{
  "n_layer": 8,
  "d_model": 512,
  "n_head": 8,
  "n_kv_head": 8,
  "head_dim": 64,
  "d_mlp": 1536,
  "vocab_size": 32768,
  "activation": "swiglu",
  "norm": "rmsnorm",
  "norm_place": "pre",
  "norm_eps": 1e-05,
  "positions": "rope",
  "rope_base": 34900.0,
  "rope_fraction": 1.0,
  "qk_norm": false,
  "attn_scale": 0.125,
  "bias": "none",
  "tie_embeddings": false,
  "parallel_block": false,
  "extras": ["capped logits"],
  "init": "normal",
  "init_std_qkv": 0.0242,
  "init_std_o": 0.00604,
  "init_std_up": 0.0242,
  "init_std_down": 0.00349,
  "optimizer": "muon_variant",
  "lr": 0.0107,
  "lr_mult_qkv": 0.4,
  "beta1": 0.95,
  "lr_head": 0.00705,
  "grad_clip": 1.0,
  "warmup_steps": 200,
  "schedule": "wsd",
  "decay_fraction": 0.847,
  "decay_shape": "linear",
  "final_lr_fraction": 0.0,
  "batch_tokens": [65536, 131072],
  "seq_len": 1024,
  "doc_mask": true,
  "train_tokens": 954400000,
  "steps": 10195,
  "dataset": "wikipedia_en"
}
MLP neurons of a small language model. Each row is named by its layer, matrix (gate and up: input weights; down: output weights) and neuron, and shows model dimensions 357-484. Each number is 500 + 50 x the weight over its row's rms, rounded and kept within 0 to 999. Numbers have three digits each. A neuron's up and down rows have the sign that makes its largest values positive.
A block is one neuron, or neurons of one layer that tend to fire together. After each block is what it responds to, as a language model described it from the Wikipedia text at the highest values.

L4.gate132:436388544489419544531530497470540512544468433521549517517411549469414560587513441526585455442493607473523495462511487458523427511534527494543570507515525495482476454484508527495617518370534532454546437512521541534380501509491528500557532530482545462579401513480439503476524537479430577448412539487456478547482410484468490507454468392515545462544523507569469505491419577552403511526407
L4.up132:398468553427448486481459477487503496454492530543477469470523474493464495482499440523456501388589463554581502480537553504524517509471538482489499477560484470369491556469459572406491472541566553490492512503516518449494496455529487550423564537438473529543483511462581543535590513538499446483448590468476480433486426566415612446478431579501426468463555521507411526560456502467489508532514
L4.down132:441480541627524466444583598519578528490468491509550529529402500512566585553494428465523402519526513377550520509491532506462508557500478452464539479483549505488474509589595478609538506492532505468534476441500491568457537536518532533539566526547486417506470491465518462536443423473422361468432481514526492512525519543454407546491477445466395489587500493568423498464543529484491581453508
L4.gate405:463434530537496394466463380528519432586488523558571496470536517476531477520474468493507525491490470568498554474409347546540472448505520419497534552450501448386515474556556509463377396458551448543397520484471527518484536446408329552409499500379575535523641504494544500576633471502500460486556510440489542499534449528511545545505433470564559466575423510498528508584481532490554522483502
L4.up405:496519475486568490497502575550471561460500499617501461522548481518544497481399480518529613457519550490566542540530458529499535517381572465491530527563525461543406507530479465488478419495534427487489478477613581624532475553500541409433446501521491348542511449423513536452565540427464470516498547548486473487541403537525516534506580552507454520544482479544499400509457523486548539561476
L4.down405:470561503543573475482509527529496493491520548534426520532501543461454537500427556507409500413506530454510576515490549487533443545477476452535495529604513531497428450534450455488467480537497518444487492491511473545537444547588516398550478445507497539523479459587556509470487488600567493497436463466573493367560528449484498654476490466505440429546573496499541426469562420471499455533462
L4.gate652:463394442467512514556553569541502460449514476470601474556548453530489514465482425512484493449463508501382464480478488552508454603425580443441502501495568523480469473512499550441520491478520418522492469371407513536473490499489571463440492482538526457509444469519508461551516531469505467532552453497518566522490489452455483483467482445595553556512496512503433517510523475568481470517441
L4.up652:482439517461605506466532507522535602518437475442484497522549559545464529451498489564591494604520482475548519508497414573591468539415506447474536584474480491577409504477511377441658483501465431466456422485465475431498435524422517478441503513479537499470490465440484495470530497590483475389519416514458533453470507420571449483541497548552549452482510560427516533556521489577486439484502
L4.down652:502484507434442496498465438515412503587592394460514485426482447512484534456492547445517532604510511508566431587573544568527591523465459502401390581490522591595411460497467468538386568538487515412547479460436601551487451443550582578409490428469513462465513520440482433449325583531526545446583522484413466481425508493564519537530557462401479466487461497560400519589529441441530474419529
L4.gate1379:507482568450629479438545579440531579499491525476495462631501554569501432500387554549590519566417499493553491437477591567484582513510513603484523528410515416480533565425519464498518487474508482519494513537521515472487433531578500612433500484453480465480507511451456448488583503515567466505471446421545541459540489426482607450417538485540477581539488506444514563551455490530515532396453
L4.up1379:483468493548542496499572548504404482499515540443411478516485444508479459529404489503545533457442450464470394508520584510550578339514551468509495497448521547569425435394544490475432531650553526471530507523469557554439466563425472496525488563478446432609490430610515448556515460560514542499515513494462557461480417455504522479504466486578444546493494553604510476506541425394487486478540
L4.down1379:487402500443513439490385506447443443507501452504539536617503491547499655532470448492485455502424443518473468553534479452417490433454577544553522528461525505527524484495565483606488397535473418550499533507530519562546483538541488522489450498580539529528506539489478448440517510558574621424462556523538524474419478624430482455426516482437464527471532435555559487464547475396472469555500
Unit symbols and abbreviations directly after a number, such as eV, C, g, PS, rpm, %, often in data lists, plus some number-continuation tokens and stray word pieces.

L5.gate138:573521488553540384460557557512576520431485430547527559540455546531496527502512478592498548417467482425494576506508463531503524621500451527531522507517420510464465439456490542443469487595517496419451503478544570506497500456505519455542428554476501540552485424619525538501566505471582477509477477481497490466490453535420464459487498549521420472482487511450506465594483484523570499531514
L5.up138:412539606452415446482460509478528629491493493524573438537456499429549475434527493532484511354527515558461533553410471458458446501420495585565497526469565473523366423540474444456490469486478512577492404608576472536481502501599540444539488622527463453592522488446500516476509515518500459494545525545494554562497612505432435478503560479516529436494476529534510442468466554401538467454477
L5.down138:490450524472534508584530509464495548540518486459586491406483504525500459494469510415539495543515479477503461502525550497605441447504566498422488549485543527403471486496618624481497389552550532517450449443416520537502444531518538462562465531448552529502548540434403465535527495478466450404613545483431536529545438494407450453469518465504507498434515516473376501556530537499484495516458
L5.gate218:462491543485487484541541551466522495540499471483486465522462438484493514505497534509556477408491552492439559513445462517537436568500494515553501465438493458508465530490553484430552440508445499523542569492625491538410517518507500443476537442504534505502475460568537619524514464449559496467454476494430535462549442530473487505473500483494501520484509545501542489548494511545592518552425
L5.up218:498494606481481496494451548539439460531500479530517537514508552510557499442461558493475445489563513430529394538468477474481524473494563511487445554433446502401541462440501450424407526506375526472458445446503520610493571430553432548466463521603551572623467544474562556485553462414439533491571498570524533611484550476503434582552482621557458498499496483508498436492541603529480578421492
L5.down218:478517520536511456524516480482492506476389462480444509478481426575462571540595495450522535542419561447633431446555480473551542454420466496448517576474437496458466568427580487541537530476508457528433465515564517544479524462531455452525508511528523533592500481542495572409540533507505617494509449469465435475531506549513535464457547447487502480670499526424522499565430373480547489478503
L5.gate722:469527486524545506398412443401558447463474565442526501446571446490571485578413563489444498426355531476470486506461548554521538536516510522526520519474422533545361497594540489500508521458470456467403580535493539500470527610510535437421571465461509620547586503518518533427523419495596468513647442442537476439563523455503462534400426443494496552562448485531483476530514524491513498440485
L5.up722:542477496514455427490451488554504456466474544533523541471425498463431490517437454546482520472446475560476475544392457473525538478523527487468487406590468515497512540483557463355459484557547534596581599575502594505463464375466444455415506542532562504530450504560462434508557544540482525626514494457543544517475507540582667537556480501551550486570504553539420466499498401532399518572513
L5.down722:601463521497436423479532456540456514427323544549508491466514548484542525494504501500562583379522451450549447520542524551381491457492518379524493554523489604474494499612573549500443474495591482539563411538380453431511453457500431417465545466392384497545454488500567525583564480486457525453538556440557515500366488465424452421466564403595508573573409484512497425613484554550464524591530
L5.gate1166:487546491521568508505504533467473553563471504563384505532543467443544541606490462507526485453544457389520610470491476553530488550429458503552480500450484478526489493444482545570421494549553483490439611554488530450457476562518484549436482554498564498572450414571501512428449539550521405496479485548503577500633433431414534556528432472457528623529452511437506523602485428413555509583444
L5.up1166:519431517549519428545524540536529509503458557501539565562445531495471545432556452485507538535549447596577562554458512499573512526518619420529517505582511526480496470445408514535479511441527491507552521470522567495510365469651458479451535495506525447563460629528574513439621451487505458492482430480408467523436391505520537505493571458549494535459578519499440583521511515469509573474482
L5.down1166:480503532489429492495472463564496544490557471555541479464512509417454471519591590500546419376475419405545476506520477466555502559488427405530575399535486404442519447531565486586560412489571521553510581500461583467465461525518532505464486507465420516456468502583451586409504555465468506517476477496578527499528525479445470507514483494510415520502522521522392510516463546411529428502576
Number pieces and approximators leading into amounts, such as digits after $ or a decimal point (1.2 billion), about, over, and than; sometimes word-initial fragments like w, v, hyper.

L4.gate577:432499558412434491512490593474488428485563502501557576474544457536569525407520467478547415547535570546449603534551519485474464500549532555501520489525503564426462521499468564471506500531432527492452525548488540466544586479550389464522535546498498472466533512453413462456466472490359493466447474461529472501528524508428501422438527402458383476471543487456530496534587622482585460479565
L4.up577:514484503466509421480469463473530520567483433542393515513529476515459451634410496457525439506526472466570557493531480525554535491446539533472473576534541551471528516600525528416520534493544503455569473356509558480473484452497454533555601540516624430567510511521452571465528436547569527496612422477457521526496407499564496447425608543524548505520451461500415480422506438488548549443547
L4.down577:560497531557531512486463507487471453464441447477578526611436531483537483594498574524540565492568519497562504427515463499504511525475545546495485516485498512534389384432537542506435596523472520437524529506417628457561511481477532410476544549481501493521453558534504455439471542424520449525576481538480543526459424579480474541597432495535514541515453506522496383560408562538498551451411
L4.gate581:550495496496552435467611512555447572438536494592498397506483507443407494453502445486592425509488548572518498588495527515593490531527553526465499595504601497581491539525511546465498522518537463567463451481509501539543544564537538555549493492411481491426434532528477460421467486475449445503530475420446507575462479546575513489479615587447514489531588499313390481526397445449583442534526
L4.up581:513507440460515542539417501501416533518507495532490490517419478486524542536428579554529593498590528479531491496443514557507509558426518575552572518445456508440364509435497490484540501471565510423498389502486483406448436512475507541460532554489563540445591516530437504473457595439556521409429473540476587495508529468422605453530459625516443488534442488478376549578533611483441433576526
L4.down581:544465473554483484492520466492519470572536474573550528551574572524506446456486521539512526528536550507533531491423497438579501475440515606495538565433499595507531449425551548418473410494483586525499476574560585514522542445528624493485526480422564578481425593522467412505529511447538527576449506525540470505495540521560546451464523517574415604539476518535498436516526559562500482525557
L4.gate1257:474605464581469554505483472513486465509466483480534516464508508429553442456529541542493543477532519530574578597479378551449461667483537553531481472521456604473515466583407468485579540490508503432582506439557426513555511467502470512539482495611476490524528499490444509500531501491572512512470498440574501514480406430548605483582475513558416465454567519439507464470575464567474461538531
L4.up1257:482559401522437469498601594520474519517495457484408450502526548557526523528551564512480497462500590467381598508491515447526405467485498510492481457442458603424427592509559523542495471481491535607503495477505533549513513510558562556527568409442440566555519475484450466528507568487505516441351434508504585492524572435535589448468476526467413499457459556557502514540579531476506461411547
L4.down1257:545517453410441531485547493503466557574489478572386498556518508538450518658556516466453618489547544468448488482431593484529401531436545470515491453404584581522548530457498473431450478489518422496412509522558527500503434465535491575568544538519412527557547480461496507495567459388549486453548516358427565471473601470454488397576461528514529462523518451616471538503502439522558503464510
L4.gate1274:435561543528522405534492533461507497475414477385538488470493496526554532509510543558388469505498537506562564538399443469595522467467503550467518495547513461466479469514525437557543543466529571591459520451519510450495519404549443476591550433519462457560488467486514558527546505542458529541504468514475590536510535516616520607557544506437431415503635532516494494541495439490521387527497
L4.up1274:491544600468618439530508478530524502439419478517483491578399540493559474437432474500456561481523594376429512527414459520459464537470462540473485513609563408616486526572540506364613512586501572451503535509564403568442485460528561506417434562403516560437487541576516391515587491461528465450562481476522577520530500544437568483467546516537503392514529489532541476479427515444427410584576
L4.down1274:498577496541502555431519418542525587517434436523476436486462517483516503510533530546583578429507628546508557482435581605503563433427473479512455478514587457546558563371544564439532471518634481543421508485526493501548464488568461498556503464518421504517462489509467539566499483466506462511572427405469553450527481590601605456416463518575480508510510512407521543423574530520510471471510
The first digit of a number split by tokenization, mostly 1 or 2, in counts, scores and table cells, e.g. 1,607, 1–0, 2.5.

L4.gate317:477476435475413563491442478567544477500595544564481499433496418523536575545493418518431498447499508509478504467433514538581523547537460528507443561553527505450608478502447524549516423400486596538443523468426543528528414505503573630467488508561522425539504580493513585443522395462400493537500531513526575389543455590495433483414549393464466492550375439489437584435526469557569505498460
L4.up317:438448478569499466515517520472486540438528504397392479446601544548488549459482532501439506440494507465448525539482441488467375614481437490447490374529478509560522523542583535479541611546476499517520534432574464620459459508478503455440485550566512506538540384597553455488476487510478477528548505476444538466520492546477464401550531535504441587472415499460553532514503477526514471444574
L4.down317:505522620513554473574521431492460470548607565458468515529478488522458459566529434475485498470523529485495506521462378451610488533482501494432481515471516404571530553551438445511518457511450530477516560522532480522460538515462430447476480528521513530594493445399490599425478466440492526427498485492512588488514434564569553524447521520588525475482424406441450474449505523501510391513374
L4.gate378:474384433633539543572522545490567514444520459481528585417490430532447487531567458483516470489527501522501483470562497450555491506510506555548468500518497554557479502490478546501427513513541477566538595438511438575518495418522535448461480489446465422610489396413559466476491414571431566389387543554471523548483544539541543494501611469481463484429506488492537385512481593446550475542450
L4.up378:513548544516453488368561567476431487546515482497463463411486400441507679536511434440496533508510506600473478472491486547488486506556516579448437475489488527452410461561468466413538494516430514471538495535512481566572398507447532490492541471408433439473431542455480511495512519408492509526503476552573592543542473519445472467447464514562456632453461514555385543573474423480561578532532
L4.down378:416527516382496503474475494527546502463340481480424527577436458343481456505400479547546513434463494486379502508462506555555546536465566454482514533535571511500565454505428492507423459512505556511554495465503463498547462519507520464565493441452586521462405464528490523525459490527585508410532530538466552467570573509517437512382484535496523560413477479501435490445491539552443495551544
L4.gate1070:484563525539407453468529573498483485535409503535503456567497444504521418594501426500537549510424503490491521431479594550499491495491547472514580490505493534445463486535539576531485504448628668416567580492439407554520558492587369532493519438469543492517460528506453560501479467625425558535428525437581472451579573519546456497508510500530540559519419579442470502506486510596525523463568
L4.up1070:577573525496576520491565445436537469543532593461461440532516492441535397496572425430549458496462521486462478515452514442480507443436535572479464606482464427468479444472583502600604511439524468557476586537445410618550529461568496574545496480483498512489511457470538598423468427503519552529464505494463496474373504506525475493449489507441527473519501594468420400457450558430573539541456
L4.down1070:529528482442570531530516465503481501583493490518488557488518457533425491483592475474573550466450458475547444439513570511422466532417568543521493423507479564454523478433532571522455534432502448534459459468432526530454497504542560467563445465478482384523510537395485478423468489530473551443590480485454472434506514413508484609430455509499434414534493518449516527525528494484446550445410
L4.gate1532:487488515503546479516567547538490451619539585556519475520476427485560468521507439419550620594463541485373408521455504499427559457484518517537473537487501442601544459527581440493550520523615490475396478543506524609573542448457486511545516519486559406597491524491516497504521563582489496457484529532535491540496429511447521477534500498479527560582574437477473562557434450537537512491441
L4.up1532:536508494500446466467463494474564594414568480505508491503518406523499488433516476540545457458630584478554490477513569464535537533547505506433511510526417466542483567587560462492530543479505453443435533571539411504444476504553533581557598500514500503488553456464389483408426471535422484472486433570471437460485543489506471441545399420539531575517543560438479517484551431625541480533479
L4.down1532:520484516537507435533595465482550488561535599560498594437488487500545490493419511424489600480489546500520531522527485515472515475481510436555497506562510438478475595549567565478476467578569501518522518537507370569453560610472406455519461478603494486418573444581468443447452561471460504510447458521372469529552480584494524484562553504547523439554534529420417487501429530562436485516416
Dashes and hyphens joining years in season or period ranges, such as 2017–18 and 1836-1840, often in sports tables; weaker on other table separators and date parts.

L5.gate47:486443482501481481466546502446514481512492560516511542552429506487565510525525476473519481486540552518543603509530440526445420479463522456501554550436513436494572586444524503462601518507579476529532553503489574534440493487520499412527476539561607548550435422478584477524480512445521446441558582532466511473400513501559502510611454509506497496403429478449519418411405580607653597516489
L5.up47:567508456495439492561525473339465541412496452516402551501547562470512596485547525550470496469515430481511469535511447507429523505473550433468430597512499379561619488538512465532612530482503494527467512523418491487560387515540472453583460438551565554545415496543439470478513484518565498478433568519529506479447463444485526448493441456504491510481507476496488488492558566546491493467485
L5.down47:544532473502429417500529495478494528476476552577408514510466678490447515496438524398449538599521522532555543523508498489531417550510520452511542509544470611466540524437456493519536609473461541494523458514457483521535381529508516545525552405481518562539508525555542549535511553437457495582566534497541535513515611394503578463599480565493505511474447552529497458518441476527571508409591
L5.gate238:486463386530514524554465465475490558403445522523451510466406523469435423482468441395588497529508544507446539434456453416504567491532475545503486539512509496476522528499459481517448462548513475467540522498524513454501471569439510479555489494484519536457488417487479472481408530446518589524438419503434493604529470507559399503493437556509432501451502437522503588586507491514585483489493
L5.up238:435443570450429436480522515456534491551486531445406527481525478476515447455503492504551489528525418555498474547469399529595441494497477360405479436552417433609509490453473562536549562528572474464550460507457464481544397404440564506551426426487426436513492448492496565440413465500480526424405553565527536516435476445473464561597468436499468501433533432515453487463566509478534519545532
L5.down238:475504528566486499469544555455493461470480514474492514475512487433534480421506436541445524531514489520536503528487547476494439603523428479479504529495580504567494494512452486506512466499527507444519477422533587484534535525530531507524556416500501522537559470578548480491546493541430582440486507581479558601552503467486395458503597457404482517558622475529504534508629589591470506579578
L5.gate1105:485442552400385523511525438502444452504533466522524549539471474509486531531504467494477544448460457551424481415529435499603447391533488543512486500458479416484518478542567549567491487499557461472536481545531515517488506529434552533449528524584499533615574461499581472518441412473444531463466494510459427425535408316501424556519540516533510414453461500513567483437593455520507377386459
L5.up1105:536468443432457479507529378484524549555457511546542454574457482509469444490521366505514499519550515556506549411546429509510412467521554562537514490581497537463501412510611476510432505470563609501563481442557451470484582492497484480575463341518505512476462502467512512485445456539477514424548401467516530416503543569540511456481464505463445490497454526504519520419510512510457540537486
L5.down1105:532460438504392575428561400478483506517355482513475480472460556543528488483480461519497416612502433505524497523496472498488561547537527516457514583520481499582511526526518506503425525482493486539447521486523453412490497490461520489451547423538445574576431580459512504512557522576496566471538463532517615446467576501489468479509612449427517498422515502534473479526450482551492620595509
L5.gate1135:476471494476471524429588440497423399513473526497524569444480521533477453398473530509405520521573553506473435545485433526469570500501415457499522586568459426530444485564442510485525575438618513545483540484557433475471521421434435555502476406525490539442523513427527507423495533536577530488487463481528552429534529502557487490561521573508533457523474518491532455653450494524544440527526
L5.up1135:494478422579485463584501468519512549431426504566416496450596539571491522528522392453474512419463460643473509538517469527527541478470495547506513460399497485494473500539436598549441478516531416488440412506443406506434460492464449443441553527564547535517413469455441498554418557442476452461638583454492545530487473472487532450568464580494498432448461578496575482536411468459455501546529
L5.down1135:601517590454588616451614525497438412415658532488551488469395576529520497498529553488462434540494533530535469494508523546608452517542506425490457558519514462581537512564546469531562422522509411484582478589545507522614484503495509554551475500527456519560539431445444449445530631447541597492484505536557537538555482515530421475552438490417508503477444401520504529479450419477490507448490
Fires on the dash joining sports season years (1997–98, 2005–06), and more weakly on table pipes, list line-starts and date separators.

L3.gate248:519563565603453454496496501504395524551483484513534519500548531475509490572504542525456538498518534482474609568512512488657476505438492486529451380459444527512505503504449535573496550575495557546466534474553441506468501472453432558515469447483488482504578474571496458523503530555475484552484503381609561483409538504562510420424539476409441495473515598491472456508498423531483438537378
L3.up248:468598527564473507558420577491473481524481436501475474501477521480523512583530553517498510532516540545544553494537557495380515417456495499564474569509448552460441451478443582531520520552553630462544508476528403595332494489456514509541476522455494424552536509423527465504503497594531510489499499405564499470446493588437520434484512483428495475491422517443532487531470484557526396582512
L3.down248:481642573486476481506466499487548539508607492478560520465506535483503554501473461514472527502612542510517502456452505526527398430442510505608428496454496471440488581497503544530458523567593528496367468553509527461500508543464460578602438452478571514452558409516421562567534451511476450523515570452545520458451510476540525566430540422528428533498527620454463428482504516493491494533425
The number 1 as a standalone or leading digit, especially list and table-row starts (| 1 |, 1.), plus 1,500 and January 1.

L3.gate245:497475503558561557418550442529518564590574441545487504475464479555524531488506474499509453449459549487478567457495456438476564440579473498495547482466485561458447420445571526490472500498563484489457540527599540524459496484538498514518473579543410519538426552425510525497567406508480470484470498489595506487498493468436496474450475430518544540498525608494509471501467461520486475520427
L3.up245:564505470508432471381482529510571581554477506468455505493468522546506539506482501587558487464525531474549466521484491475512553508578535571607420512439455523446434393369452583524442441474492531510472508588478526655418521477517474486484497478507542575478487522414568512515570575502468541567503559467517591522504443512428424502421533427541547472487564518462498486549443487473588478590510
L3.down245:564487497482508457461492486555497484560499525507561507474497487567524546559481424480572559556503472429529476453575552534434567411525518477507519420478491536456494465385491509492450427559563559513476536580458620604481508538461437531556452485532559440497472482492580497550545534475497463502484436538457511467504487496482433492447503508505534503515501521570573442535457451416428505559438
Measurement unit tokens right after a number, such as in, mm, oz, C, eV, mile, minutes, and closing parentheses or periods ending numeric values.

L3.gate1263:462544449457412535508514411495482438448447510518465483490552484493464499472477540426533585455496443470595582378477494463482618546511471463465542473515478459484518483550527461436537514440492424537488548457578413528456551535499490516587464440567508505566552465519535459497551432488441490539525528529490548596562369471503415497524461469561566495495498398496397551532448521569531528406560
L3.up1263:531516508493458522518534543488520526465558470480448408491496511516440517486491553540473477490385554580546462443448532549543622489469447535535460479477493492491553566558475455476484585474574461486436560589456408512528503420394555476506472417453575501454446581432458608559521458520408557526460479486400564504530567522398545488466570456466432499462570448489486406501515445445473510524525
L3.down1263:549450505490482489519483571551466485565540533478555467518480496535458510638417465451478478427545500485498468575561499471530521582424444417492567554542445521478496522455454505513483425449503510560499566453357510509510449423460448496400550471476474461437459515430438538629485514484534397541479491548426535395538501470504464495481474470458449482464428470562602510522518522424470496534493
En dashes between years in seasons and lifespans (1994–95, 1946–2016), "to" after verbs (declined to, closed to), "all" after like, and mid-name word pieces.

L5.gate494:518539584477509443482447575538483477561505526498518537613543439461431500494558563466549509553601541472547485470499535634450473572491493499408498620544564438414501457480488403538540581521501505457444541481443476491542515409471313503458546451511503494591558489449439498594459516508457491414382515521556492507517439552493532539514484471444381510448460459580615540510537446368519518466535
L5.up494:501478499474548431609523453513430533479498481420460551467560544479513515456501553470461560569436518506591500463455422559404510516547498521480461512490492412630455479483522479508377425537557506419575503493490551547486460419449473574503480551505469599512465522445472537476508475451568488578566560550516520515473592443532421523521511506426442457552494399528523595512500595582455538501446
L5.down494:469464598438493478498517471531512444466510549558412473525515492464538431580504505532420487479568507569483483542526535506504527528588550580472455470512455537531534500496443465390493480470533536455418496432546543475449539595521501497561500506536584565449539505430541546509559531451478515504551538493492533428550471513494575444465461597473570501507528465492460485553511526514511427448529
L5.gate807:494445530549525543565413507509524466584367465494390433451569451441505531472509590485512599538508428513498456440403501482623563518481449525503445443468569502475584471437454473392480529476543446486488511479469567492522586565618565514477501489544575541488531506480511535562505535531481429516545430578437438504504540487563430522454548568458477530452407427573448559570592544457557469575577
L5.up807:490550505448422459556518497457410512504550517463498428490514468516569568533428551479594580511528492501544439540512469472465431505516409476496585484527503425481425419440429479492460479521441427453555577424477611513428526513493532432511545472497573526547471479469505544499564490491567543438476503460495460401537517492410558548438511451400471473485507584492533458468576477573584464524534
L5.down807:529604502456452487444457423554460474445366427542531500513401575559489510567555436482480588585500532506549495482491429573513512464446544476584548488500519555472494417504581517495475429409583540469397462453575483519449513540484451489551447511502424414577489502436403506479577492563541434486538498590456427480618525512579517444487487474462548482467476556497487413519446451501510579509493
L5.gate1445:494418529538380517541456441444491519457598497540487496447507605526461545524509496518470541493543465423505603429561517431608522566481530538510522404495465552507596501567498566547526441530524419550544532415464505493523573606490541526429420551434487490501417474442507567545517559458512401504554465480548476527513504561412609474427440460540469413521455631425455548605548450571459574416448
L5.up1445:485487476508559498482546506473498461492540418478534479421504474473518497478525490585504515560570407405439411419524415567451495487508496514633573625571548514544495459510517465497519586507442445529534528547467452470483530477486567583502468475522458553585501423477575487482493506539578495550563478562520520456566427503554550422449473485522594488505401499502544442486505490474487473486453
L5.down1445:461498498561520523496566516549523426448445412497547498406574467594486494523514509497473490486505431472572496462450588480528474544562417459628453468627534528502487488461493502546521558512536491503506526499521477396479432443570483622485477511410498480434414491470499390489456451420479562499560502590533569498569427536471500536584508564558500474458529427523449393461550453503512412529447
L5.gate1492:518531538509534463483483439454530577429551532517580467544439520557573487485556491449518484488516442523508495541485486523525527552481426507564566631463614558618548427566448536496560498503513484519488502499486544390518510566578442460424507482504456546477480470510419488552487486557507482523494536558543595451576444412492459465599553475480503550513588582517525547457502553507535466473537
L5.up1492:481576531426573409453543436474426575453453627579576483516458478564538450419534564527515584462480443559444585393515533475430492501445487505504515560463469565564590460515406542534552511516485473468456565490461557530478545481575410461478408421438534443461548588422500423484459450495587590468582519556592500629467535542559531540474451500505526451539520524504498504532448544481489483510503
L5.down1492:477514510584514553442525486543541508527424464465587479499399575433404412441488558523458539530476457376414564466492461497583498475420490380471401502545525452470478479489444490557491464483509445477481431518439472446543514466538548535448418542488518595450521486535489487566559473567494570531574458442501442454540501438456485489604504524446483440443542467531477436561441470604435361487529
Unit abbreviations or symbols right after a number in measurements and stats, such as km in 7.6 km2, g·mol, in, °C, mm, /100.